config = dict(
    n_head=2,
    d_mlp=1024,
    norm='layernorm',
    norm_place='pre',
    qk_norm=False,
    tie_embeddings=True,
    init_std_qkv=0.0225,
    lr_mult_down=0.7,
    lr_head=0.00381,
    warmup_steps=200,
    batch_tokens=16384,
)
MLP neurons of a small language model. Each row is named by its layer, matrix (down: output weights) and neuron, and shows model dimensions 128-255. Each number is 500 + 25 x the weight over its row's rms, rounded and kept within 0 to 999. Numbers have three digits each.
A block is one neuron, or neurons of one layer that tend to fire together. After each block is what it responds to, as a language model described it from the Wikipedia text at the highest values.

L5.down551:486478524493504513474496512570522475457508528523486486510511492511505460515485463508501522505467482512468479498510491542504498457502530445509534475475536494478521491472455480522541536491490468551506462535520517450539506511486514482479538514509461474478474537497488542467458482532540495499507524475483503450522524497492493491552501471493478487553489517512521530486490539472498485507530
Description: Short vowel-led fragments (ac, en, ic, ro) right after a split word-opening consonant like f, d, b, St, inside words such as fractional, denied, sufficient.

L2.down216:538501507461561518480495474514489497501490505482497485513481546509510547521488505486465495517529522500504539520491495485494495505479450560510505475509481490497489533458459541511468494448504525529506528527495479506490483472470480462509509489463513519472482553503522540532490493506479535501504529465523524504490514499525500481468545459494510500546497486523495484466536503446555448505499
L2.down441:521532528510540512518516479505479518502514516540482507510506526535470475514569486472521547491504517475519484516488501502523498516477505483499500465478480481473478496534487505457468527511462527527477524471521499482528556490491529528509499468490467500492472544506482512478488512498514514499498512492501496458479513516503490489517502546478523488502522493459539519515487489487527477461477
L2.down655:467504545532545475466509462480510527498501481540526477524505511480478467496518486515494493506506479484508520493463505454460530518496511532467484518493489492507518484493474500466475526500499493476508540501504497510511543463502501526476508510518496515464460517447542502469499517479484549507493486492515492477495519474475500511482506501526508492514523510493525477544537453514517483464485
L2.down779:557476486469564502535518516490530501537467512492537474510498521547555485514472539487519489505551500482476508496506504487503507502512531501525534493492483516507525491528490481513540492463482494495515476485503478483502530469510480500495475476494491511520525518475463524466530499470510532485515531497516465539522486521496504507502491504527502512470495540488503492526505484469467468493545
L2.down780:515527504510526434464503491504451477541468521517482485526488533501472466524506579485499487471518473480523498477504474517505494447508537506496529462509493535453504490495540509516472497471505499509465522535512505557513517498503503533514483495493509547504498505537483533509523490500524518490510467504525516462506492500485488495478488469521483522458549531482454468516470495491518506461542
L2.down827:494479480475494477519492490525514496439540518474448530486504528510513544530523519511524483454491475538514483521458493495531472451523503529517479537472486474496510457488494502506467492523450516531498473523480534487488521502514469468514511509502461485493508534494480462481551492493466495468520541507540522483523497517473486531442502582487511557564491482471489463507486494509494469524517
L2.down890:490500517492499485509515517495522512469495477466469505479527558477457488526461488480499554490520501524538504493493479478497484508470511455530480549478489496512531483548461496526475504521493515516542487523531479550495479476500445496463512476493492529483514519527505481488526503471530480523520498475539472461502509505521482525477458471480534476478489515487487523511512505505480500493497
L2.down903:488537495517549523482477508496509499506474533513473519511449462508479510518436481461508530501470525528505526518501511512485508520482510504463521503515492518490498507464495511532506521501482451465484471503544526511498524519528483485521496478495498489485480520508523533489480503524514495532488477479493537486538555531499477473458455515475492531514511502464528471520477480510466467460534
Description: En dashes and hyphens joining two numbers in years, seasons, scores and ranges, such as 2010–11, 6–2 and 1918–2007, plus occasional slashes, elided l' and de.

L6.down116:487483507510526500489493519514446497522490516496518512529514490495513458496486492528503503569459523526475457498527483512530513536559492450496540528484520518504531495459461513524502491529522481503452482477518487487522553505567466458536450490519484507493500492509486516478470492493521522516441503509468466483507480554475481477520468436515501459497490481486490515515518459463496485476467
L6.down251:507520497467525505528501469509505513482487495542534481506467536518532466512505475523552531527426529495495473518472478454511487502492480542534528558462491487502481491506503536501535503527527470495488490513509512493506494507447477526498515496488489485461484447505514507508493455512518520494559480490523525506518443521524500516523477531495441491539499474501488481493490530532489509470533
L6.down313:497512511491451514512482480537460493502489462538499480559473486486477453515541523499483491530492532514488476495501474486533468490551458524485516530487500496488534467541518490489474535465434484508502517467482485530494472482490506538504494503525483494529484502471497510489483505515523570481509548490477508504507485498531483529566502504496521510521490509481531528514550450489525461508546
L6.down332:498511518519449487502507502491460498464519519511484505495476532479498479484499535443445489480539493483507473518492497519531507478488526479529486509526483499489590526521473484527463539522479519525489492522520484473527485489494481521477485479481472494511497503503504493510448445531525502471532490507516477490505484538504427574489530475522480487511471519506482511483531484470496518469499
L6.down460:494493518474555516506503471518534492480468512493502532532511521552465471486543515549518484496536487469470502512526505490496479481461513497493497498540530525474555476518510523511463528509500510512536529489486446505497517495458497499501555488520476510499521498460508564506517497522475504471504452494527509464446546499504482502480521523529480454499539513520510571520526529522532510494470
L6.down492:497480503492501545497497503485510516489493498509497473532518497477463472565507507497467488478487486554500496520534495494511459526507540488519499517519525484462497452490450498504560523532561469513580470488483493517505485517549505504465493510475502484475511537527478494503472516486489514501475551515543501527514479518476514538467478491489497528547510462500483510506447507488513538500500
L6.down792:529581480505506520509515495521520513486501470508493479466477514465536473526492491494465519540542511488550556492513499510493493526540507533492473456509468499495516511556512496512511469474502461513523505528530447486537508473488492520464500492506499495483528529540474460472462474477486549528506486456501484517498481467507526483507517526486514515496472497487521496478505548510530497529523
L6.down883:489475476512444499484509505499492519463476493531518472482532509520531486513520477491455496494491500514501503453470488472608515484524522526527495492450523478474464499511486497487548525478488494512510488526476517492527496490473515482538493546492469535470498474484452498464485445504517534558512507523505504551540487552505497482503482507497474490495514466497537522516475534528530501498507
Description: The word piece right after a lone initial letter that opens a word, mostly in names, e.g. the a in Caesar and Caen, y in Dystopian, up in cupbearers.

L6.down129:521481494543555461502469468485537490481509501511489526524488495467539478441526513506486549508482519455485531501481509516517504544499510479492463560506479512516532514522471500504500498487528471563512449503511510491446503467516548516508485606496519497447509519524466495524526505500505491482545476489476478515536479518528494444519521516494504484518491534512520514530517501492487455499499
L6.down346:513499496486525491586497462496461476522467531494506526509518483504499466479485490489540483478519455519466504527491526476458513462507489490521525510508472480497453521464524509518457502491535493504502480505534491485501565499511479461542515469517481509529469475492505518476503485508452498494496537541490461499530513502519452511560520473495544501512481539550494464478482504479561491484493
L6.down501:467504511556486509508510521499513517524513477539505526515515505458467488494509529464531485547532450511475471459498535516488542483499557504555492488445472525490495531502564496511497480444464505469505511530510486503526490476514511521497483511483500497463530465523474478520485465533527478502480501487492508503509524512526517476572451495458491509540508487501494509443515525511496509521479
L6.down586:504478523466480504510504479524510476483513502489499502524509500490528488497535484498453523530537510511457512500535498487496506527526474494502495503535504445480464518497491548505467545485493535486494482517540476488459481483509475521518512496530491520487504490487548503524478490472500545504471507519486479492455538433499496471502459526521491516492472505494502487496528513508537462484492
L6.down619:465477467514487532518496493514495502518510505464513483483481511501504483469517502468511483546475504514475517550491534508505510495524482494488500511488498525494507506526502505522502529484534524516536496500500522457506489524550534499502521482498498532520480523522526524498546493530499518463495513467492461481507469453487504529508509497481512461555502458498486519499485501518476491516502
L6.down704:469477496483492480552466484508478531479516479497516522494497485498518514532498491483490492551499508497531498468532514479473499491483480541475501514497529523461523538485524504487450519544499443486486487509489459512540474558509497510524552463521494512542476494486512515520463485495491506496506470485509442511539477517518466521536516498474494511489539462495552532491492497455552517504515
L6.down717:484498462518495463501482486513491493547534502541515544497526503508511513498554534496550507515485486509482485529506535486521479456497522496501506497453534472484537500532481502530548510510487476466509478474496460505491521479506520484536498483516469503455450490472473513539528501552487517466499469528530475486519468485519464503498501477482463492527570496494515498504513509463514509521497
L6.down886:521441503486490476528539514484525526594515548488535493449540490476553519485512517515510479505471506542501521482538485507501495504473492477485497469491470441471475539549521476525514520509495468512519475483491494496508491472475540507512535482504515495471525519503461478510486515509512515502499513470524438500494486518513491450493518511512507520511532460504513518469488519503499487519507
Description: Non-initial word pieces completing capitalized proper names or titles, often in tables or quotes, e.g. Cry-st-al, Peterbor-ough, Con-st-ance.

L2.down94:499473447508460519509536499471493499466515495508508519503505496540502514511506461474494494499535477507496502487503460516509479509450456530473460474502504500509489499514469483509503512544457523511495502487528504501493497463504503537514469518488522509522505582522519509503536491499470509494555519514457508521483477506490520482586479497486480508467492539483463513497434539524507512516485
L2.down331:488468449489494499540477490497484503513507529484468477493530511547521527489495481473455477497520476520520492481506473502514499515510455498496531511504530512454532530523485469507496497545498529549514467480451489508504476502515489481542457492470500502482497473533470524498477526486484527462495504489511463553489496503497499527529467508450524524536487510466522464515515497486465485476505
L2.down365:467493511453495500540529445503484519499515502508482487506494472513519541506476499473496512530523522491487561485520501523531486500534499512477487461484524484480481511525506496493494507504475504536473465509490521496470528498532505496498524466516503490514519514449477498512525512515481483495547584552531512493499466424534513439534531473496503481546513517515528482495518460518505534508500
L2.down379:514505449471524497530453486459497486536543502471549519520472508501527487526455474494482502498500551536477520558507486556505516507512513522533510477443541493502525512493504510462501484512469554516483509500514519523521519471449503520541489496503520525543507487524474495499510474509503496481507493552521478531491506473509474467514492464519479503521504505532470513485484456517467488488520
L2.down765:508481490486515495517529498510517476475479524483520486522455526509502498456473532513516500483549524491474488518497487483476471456503506476494494548524494505489546495499469513480467476507532514515549542530518491548485460492508509530474509561511495497471498518521505487450569484484496569495468523528480433525543472520473493504466523492492530516527488519505530537539498522471501527519477
L2.down847:489493480523530519501467506476545488501510506533528519447466515508492482500440477504488488516487511475464506487483473507535500489498514525469496505502505462518504490527457508509500545516489512475489488495533545536469460556522555544543504518506486491466488517530447478520493512499543510489532476509504496496509474507492487538507485499443531523499471523457500493500464469480549509500524
L2.down916:472504467476474524503496475498520536496510551443477483492517501479459443456483539539478484452504539504498436513500514512488464508506501491476499467495540475481498536529515476482523486508486549481504480518485492490537475507533537484474490489480490487520537506485546469489477532502492510524520530500515488519474507523505528552513524518475480489480527504487500500523458520522473506507501
L2.down973:527480528500459479527494537494467572510451509521493485548474476539507557507437522493542461530546535482481505452518495468499470476512526486523510508548517517498503548461458502503488524512535506477493486497520491516490464491497525512517523475470486467497513564476481466462495482523475523504476525488480513509482471540485504511524512513493504514514467532473518483495490511486529475521488
Description: Subordinators opening a clause, mainly "that" after reporting verbs (said that, concluded that, note that), plus "which", "who", "most", and some noun-suffix pieces like -ation.

L2.down22:492487429535516508456511543478518522466457489522475527483499531510480483487527472520491510496484549552482511509502456485489505535516497497504528520498509460469502563523493446461487492489488505485513518512514480513516469486514492531485485492500549536451515513523548486523495551444520484483507509523541523483497528472455502478470523543470506503480490518476531555523510518468468502511462
L2.down110:522519503485515491501577520531519533453488539493530508508513489446489465479508495485486471509522530499482511526456458482490553491523474465484444504520471491520456481496515510510497492537533527479572544493521453517491515446502500557511498510481477506478524525462512507550516545516517467506478509531533506499501454530472503529510501556508492488517499533481495511478469474474511487494473
L2.down351:488532508510495478503490530443447491500461537480490500465517470496494484530534508496503471513459520493499491497497487522497492415544498485447487488517531499527487514472478496454490513484493543539515520494500510484516480522528490479495509532540502517448527530469487506535457510513483465522475521509514509530502503496495492506478478515517533427493507468474448517534507466476485488502477
L2.down396:499474501534517493489489503491477583478520447508473526519517502533457500499523437521497463510489505519519534538507519509465517501461568543501513480502463502464447493534485494468487517484548479503506472517506508488483519523515493536485520464505484478519463503474458506495519463476505515485490479476526504513484496466492501508543448515500518534486498512486510521532463549495483465491476
L2.down429:468467507478548513487511471521482506513500481505563494523461548481482504479490507496514508522528467538476496497451539531519473521482442512454499482503466506516502541496475459491507489489482514546558519534505532544510501503493520525495485504501478509477483510510549566514496493526489515469499460493485523508523525498495487497480471545503547497519492493470455521499514512494525543448469
L2.down446:472478522528486473444523490476511516512482510521478485515480492496513523491507527500509463511485444502497494482478481500508505463501558481487535521528521501460473524515481500504474514517479536520517528562481480489482496497554501535501493524488532516467483470493544489485523514503496511500513487522495518515457507449473492531508477561507532523475518508505475444465464497498529522464504
L2.down525:511488532453496536518553531540510488516469511466483503523523498478495511531527526470494500507512467499522439482506473506456492468462499532520487525517454499510494479482484504526498507520510516488517487533467430509514490493515505483538457488470505475510478461512481555468455490512492503480532493497466510528470526490498514517546468529561561472555491497509519520517492463522511498498501
L2.down650:473504491476477484496484528484489476500487504545469483494503515490511525493521508519526496580495520476473485529513528506533479449517524543475513511512515514495458489469484486492478498537505500548468464508528493487499551457525520505496481508489525527512501475479517534514500502518473478479502492508517548514520513467445496503504460501514526521502463549520527503512474485530464461506500
Description: Word-final plural suffix pieces that complete a noun split into subwords, such as -ades in grenades, -ations in stations, -ies in parties.

L6.down356:518508499541518494520541487508551523470506491503513524536517469457529503449506504488515513472545465484496500528511463434503502521468530516494487538496522483534512504493499554498491500484488464514505514495458496498533507506529510529481550475494479479508480532504514472530489517501497455452493501493541496508468518496490496445467541542485493486510476557483499525507537520501513515539516
L6.down409:487443474483509525535520510523499485510497489490522459500509503517495487488499486509504538485556507497524535474525523473462550506524522530514504481471480475503489514466503494466452503525501508513505522520536476497458501518529516529489505524518480498505543485509492465506522511525467539497515480509487534469485519476462464508521489485467539474509445502486509555497506462492484461445482
L6.down445:531467516463491495478514491491518511456511455479499489525548506504504499483497491507516470500462483509521508471480466516481487500496501471499501529476501547482513512516499494514496495500497490473521527477471474496511489524486501511541488494489465524513487522505507489531503463503493506506506500477502485506496502478500474501523448471521490439557471485483424503538442466519461502549507
L6.down459:517488497529473496492508456459495503482516511498477515511468461488503524483494512491566573513505482475563517476528504502494471526492503454497500469504512515451516516472488507498538517492487554538482469495523491517505503477511481531455544513537529519491520497506467525502511496455473449536451534496499505490487528516509537466487537480511509476544544502522447467508466498524458505505479
L6.down648:495496488479479450497490510522499491477492487530500486525518502491505486535540533479478499455505536503484502548549492489522458491506483541470485473525544467506461535523499487482484496495533457499520505497503486549538498436536490514479464524522526493479473540509459474546509452441512488508518527475471478537517535491483503506516548484509491485496487545519521462493508470507503515486452
L6.down653:474521539529488528533509511498532487480508512497519490512497502482504519498506502516490527463481488438537525487521565489494475494499521479521489514474472516490453486504514498478498495498481518492485513484462508545496514521502483518492490512472523512519533492509559466513493521491500485541465508507507505439504493486447493494489475503512443474487477498512499445474530500500476509530442
L6.down808:476528447482498506509521479486467510523481481485531488485469497489504508482502546466519521511514537475553472504508471497512497510471520472536478543465515499435446506465465483507464524487481502538501470487475503508521530519536494491485518522514536518471526470503460511500542473467546447503496508469514529488507511521488518468514490527496476486481432490473492493513497502533494480496460
L6.down910:503524478501508526533508496491491519528517510504503504520517493461481511510512514469462436469519507473469525509444512512478515485480513484513502480490498476453504508509504491522480544491467471498530525522525480463479485518488552481570467486482524504465501500472485490482457555538515477541531548527482505486435496507490392483546481496496526513471529513482495493491475478520546520452499
Description: Short word-internal pieces continuing a word already begun by a prefix fragment, as in res-um-ed, con-g-ratulates, econom-y, dist-in-ct.

L2.down71:540522469508460516521468488478479537471483518499500518534446480461440535483444497473504501484510492491496505447505483478488511528525501510478500465503465491494480528461524503513532548507509492504480503507522517528531520453477498511505481518481474519457509492510471510536558495475465538525508506472516502470505546507497475495494477496517515510509496516533526513504513506543514489475514
L2.down282:463487471501535496475507525497504538484555469506498494507502482505486539467496504526550545467507553511470527555502522516447508429514472508497536490465557503503474513476518483548492499479531528469492482499509480493528484518528522460525502492548496520491435517515525488472522519482520518433549492498458469530527442503494478517440467478512514526477538493502508511501534478498491504472542
L2.down289:513501496499537481487488502445481518498470513508493490492482471477476492496478469499470495532485488451512503493505529544543469538472478496513503582460479508474477497493545518503535521463499521529516474477538541489496484495503502487557500509499515521523533487495490497481472521459502470482532468490431508499448542475529491490548538530477526540501494481534528502479501479481477534486505
L2.down317:519513516495484507505528518495503453490511512545525515540529517516542482467495497530490481450479507502506484553496486503530508506525472479499529520505517528533492483489483517479503476522484499537507492519505494517535545487485551542501497504471489527482528503515526542484519492478513522510480510487468478471517506471479529512518464582481469504489551465494521546487477500542527507485501
L2.down347:552524504439474493513526507439527507527468502518531495498533478526502478482511499510527446478502479537463496494481484505495471510518466502484490500467524546498495516483497530494469450506515475551479517488494548485504503488521455512500517486512498508499499482503573514514505527505498525500519506513491524462515489480496516493460528508559443465514473504510488482515486536462498474469494
L2.down538:516445509474505550540485541514522494506511510536489498505502480513525498490536510499473489474541504506499487526478531478484553474504493506505505508506493524467498517472491501503494476515485509526493508509492475474484488507502506454526525523533485489494524515565526502448508497470509535538473510500484505488534499503490505487508531567532517468531481484467509459470474468515507484532512
L2.down583:505505493468506516461474521484461512482493509505465504513525454501511505514469539511496475510470534500501532498498490519481496501516526467428435498504483469572482501444493525505520506455502510519533516502527561493501516465497551492506496488504500506500499489447504524503488449497508475483533500466467487501491458521500524472519504520470454508504540486541504494517494452465539487469474
L2.down951:527513472529471483521501473463502493502496508510480512486479515502482521517524493499516506458480509560530492455546505489500503511520486519551511523494478470506534455447503551466490536501552508527503495534542499532514502481508461490516524527478510515493526488512469492506518476427517533490496477469520509487445499533482484504483475526458476476493508486521497465537479493507522537496493
Description: Short word-internal pieces of a vowel plus p, b or g, such as ap, ag, ip, ub, in split words like Minneapolis, happened, recipe and Management.

L5.down93:465495490534501469457503491506479515503466505559474536507481522539491514477538488495532540524495489485492503483488513519512508483510464494498527449555491540462522504471480531477480463501502539519502525466489535497503514463506498486515486527534493496478517528458507482508468503527484501524467495486487491529523497484463509518464484509509444519483534537514474497531490508469494518514511
Description: Word-piece tokens inside a common word, right after an opening piece such as re, con, rec, like re-ason, re-in-forced, det-ail-ed, rec-ur-ring.

L2.down362:527465591491518477488482523481481494475469462499480540492512514476496495494550484494498530537496511535497465456499489478502508493504480515438493488475521483499506543484524498509464515507482493495545493492479485524459505515460495522536476530485493559501516502470487503545543505530535504512493485459534485505508499515519511523527465502511457531452485526495507544489540495519473493471498
L2.down393:549508510501441555500504491532518483508500525511440472539515465484471481478509500503487488535495491530461544463526509537500527502434496532479467486499511466468483519512499491528488510501477496489465470483501500496518514509542532525505484520496487496497506453502496497510553480526482462539497484522475523518496497532504520473525508488508502516481482437529479501503462517473489516517570
L2.down402:478495540512488507543483466447516495500478478513516473496481527489516468515494524528519490494503494515550519538488543478456471512480492497537516429541501507495464470487489494531535479511478518494514455499525530516516483526477543520498484497523501508523455478473517472531492466483462494501532488520493543515504505530525508542496505541476503521553475511501537527528515475486508490476513
L2.down633:516501493481531457505491479477523453498519542548487540513482480476484509498533469493475525531520511504524503511536482448468451468464555520496528473516480504460500495480498497463457520507485502517488493477550483507537555503527496471499437475466460470488527510460450480530500463525511516486534519515477481517506458453513513509467460506487476506520482479508492499540517471519518511492498
L2.down674:450480484505533500496499486482526548500544484497479433519549531533539496519485501514439508525483482537496485496510503496465498494446503494526459532532518522489516528490521533497507447471487502489533546538461468526510527540516484513513522478498507537455437495485485498484505519472492520522506538512525490530484556527523496468557516537480480515511513514471518506511495497479495504519489
L2.down733:473526487540499501531507488477537492482450482520503492523494507478502477479532518467487455484467476528467508508516503516489485508500535555503501516512460515493562499453526478513457450500502501489489494485484476511552506526537517527507495492454483469512482490514474452569499476462482507506487508516549446473493528539504493495507518515503475562494505506478482508506444522501498555529519
L2.down968:473513504456515534516495506549511487484482500528512490500513467504555545503482526477490490495464480510495519494480511484481508491499531523514520496505492552488522493511515467498528483490477533466513495465506503520495476480494496494544488486490485508507524467557522468493473527484515494462454546471481433468530510524491546489475489499451505516528463481483528464499509421509465523464482
L2.down971:446533491498474517504500556548515520512531521518498512482502498510549519517492481482474482487541478507511514503513487510506530501506546531492526506486436485477494466508508476497492478503513533452516511459498478509520513517492526518507502470494487464541505504540515458513512504490526494518498464536534533508492536502476497508478473506514463488497487474552553506510500534521507501484540
Description: Mostly "of" inside fixed phrases, strongest in census boilerplate such as "made up of individuals"; also "census" and "Population" in infobox statistics.

L5.down821:506508506552507537526517529508447507489505458471514509493478527487500528473481473508491534474481496501435526538476509530469537553515458514505546440521486513502491509456492495482487444431470498431486505541509495491503492468465463482460481519497481523521521475535505516459489466477503508499513489457513496509502464511531484476476527469550510507534480528488479484465513508499515512504480
Description: Separators and connector words right after a number, anticipating another figure: parentheses, dashes, table pipes, "and", "or", "to" (e.g. 2.49 (63), 45 to 64, ISBN 978-0).

L5.down69:530445486507458487486496483498466494535522473544525519467503509496510538489475464489469527552474490512511493462497488490504541506466510498503546493495507496502500533482461469478479501523527478501527506462514515496506474490509526544505451510497476511491512479442476499498519509521482487539517461484520520509504479509525512477511531496519506535509511501501462534520486516453500494487497
Description: Function words that link to a following noun phrase or clause, mainly of, to after according/due, and that after states/declaring.

L5.down463:473475480481482481455464508528495506501511513506513491489504473483501516505526501456528525526475489525457508548536523504496496484513447497519513511505484503507507511514477525469541518533457492492469479534502491492525495503480552498518517487514473496514513486514483507503516519482466523517503489526491483449504491450505462542498490484514483487528535547519500545505465488509524484498496
Description: Word-piece fragments directly after a capital-letter opening piece of names in lists and tables, such as ous (H-ous-ewives, P-ous-sin) and ing (D-ing, Ts-ing-hua).

L6.down155:488513521517488489510500467507517504468521524504488478505454517513494531466520472495500529505501468471452475492515524506511549471499504478448508486484494511478488540507488497506493521482485509500485510510499502498571504539499517503499514496466509479455481514487501534542502480498535529455535500505506513542490503542494498506553471528488461479500445466515498484526491479526493518555498
L6.down223:484482499494480487471457436501466529480510472539521473517519537483476508515471475486456496518441536512499511490560495492490480508545525559493481535534491515498506455463485476487520535530533481468465493550498541511461489522494527508471482499494513509467491506521515513504483488520496475474477535500525485513524512482504485503476543530508507465521515480472520520523498497501501489523478
L6.down276:552465477471526485507484516519498500540488488458507463488473515549543492477483447540513505484486485521492511507530497503489542528484525492505505509463491489486507538465464448490436487481480467487531507497508497522493522513487464549472470472507522494470523513501462489507524515517481447469514509462507479505552514484514520483522527493450501519482537521519543500494522503496485530490513
L6.down303:500497500459505499451484493490468487465495484478538456522537447525496505524461499506544501472506529485535491517483517490555503530482496499492502491520460502477474505490477482505488474477522523527531497511507540463517510517524477504488498452540552515493522472509530494421508511507497488491517468493474496519503536503521520478542527515497513487490506445518528480490539508500471503483526
L6.down758:471526517520522518507527543543483457531525495464490459503494493511537525526463510499496497526498497539449490496492450447467506513507492472489468492501515456584544523521505457533484497452541502479515514486526508531486480500489484483550467483521505477478487525530505495518488458510506526497498511499480496522497483499511517497470550471458492461492507478504492511529487538503497534522545
L6.down769:524515505525492489504501515473550492521502494496504483481510536510544485497460500585465510526506488510536498511485493486504532512470516481556508531476498529512549480517483472495504468454530450490496485496530546492515496475520507521507512508488511513479470517532519487506477462480523474520530491459504497507412525487484558524481492531496516538537461452500506453490514504516504523506519
L6.down844:493479511482486504481498485504545552499483526514517509492470524511494509485526477456509538514508467486493493508489526488502490500515508493482495514482466514526478493456512454426484522501500498523566533543531520513532538515513475555484518507493490495519505513493550507479476465502509480519511494535491504484464513508533490518503490553493508462463518511473529504517502481497480503498471
L6.down880:515463521509492434509465509506487507499527508538510457498559513520475524453470534489521489498476504498550542527561477505535572507486511445504468534462512456507479478504500453499502497479500467521543481504483484509509523513529508467490479502540487501518501497485479450523535501535480505541494491471501507518444493434513494500466501474486520494476466470463495510503491491505504538530489
Description: The closing word of fixed connective phrases before a noun phrase, mainly to in due to, also of in one of, most of, and half of.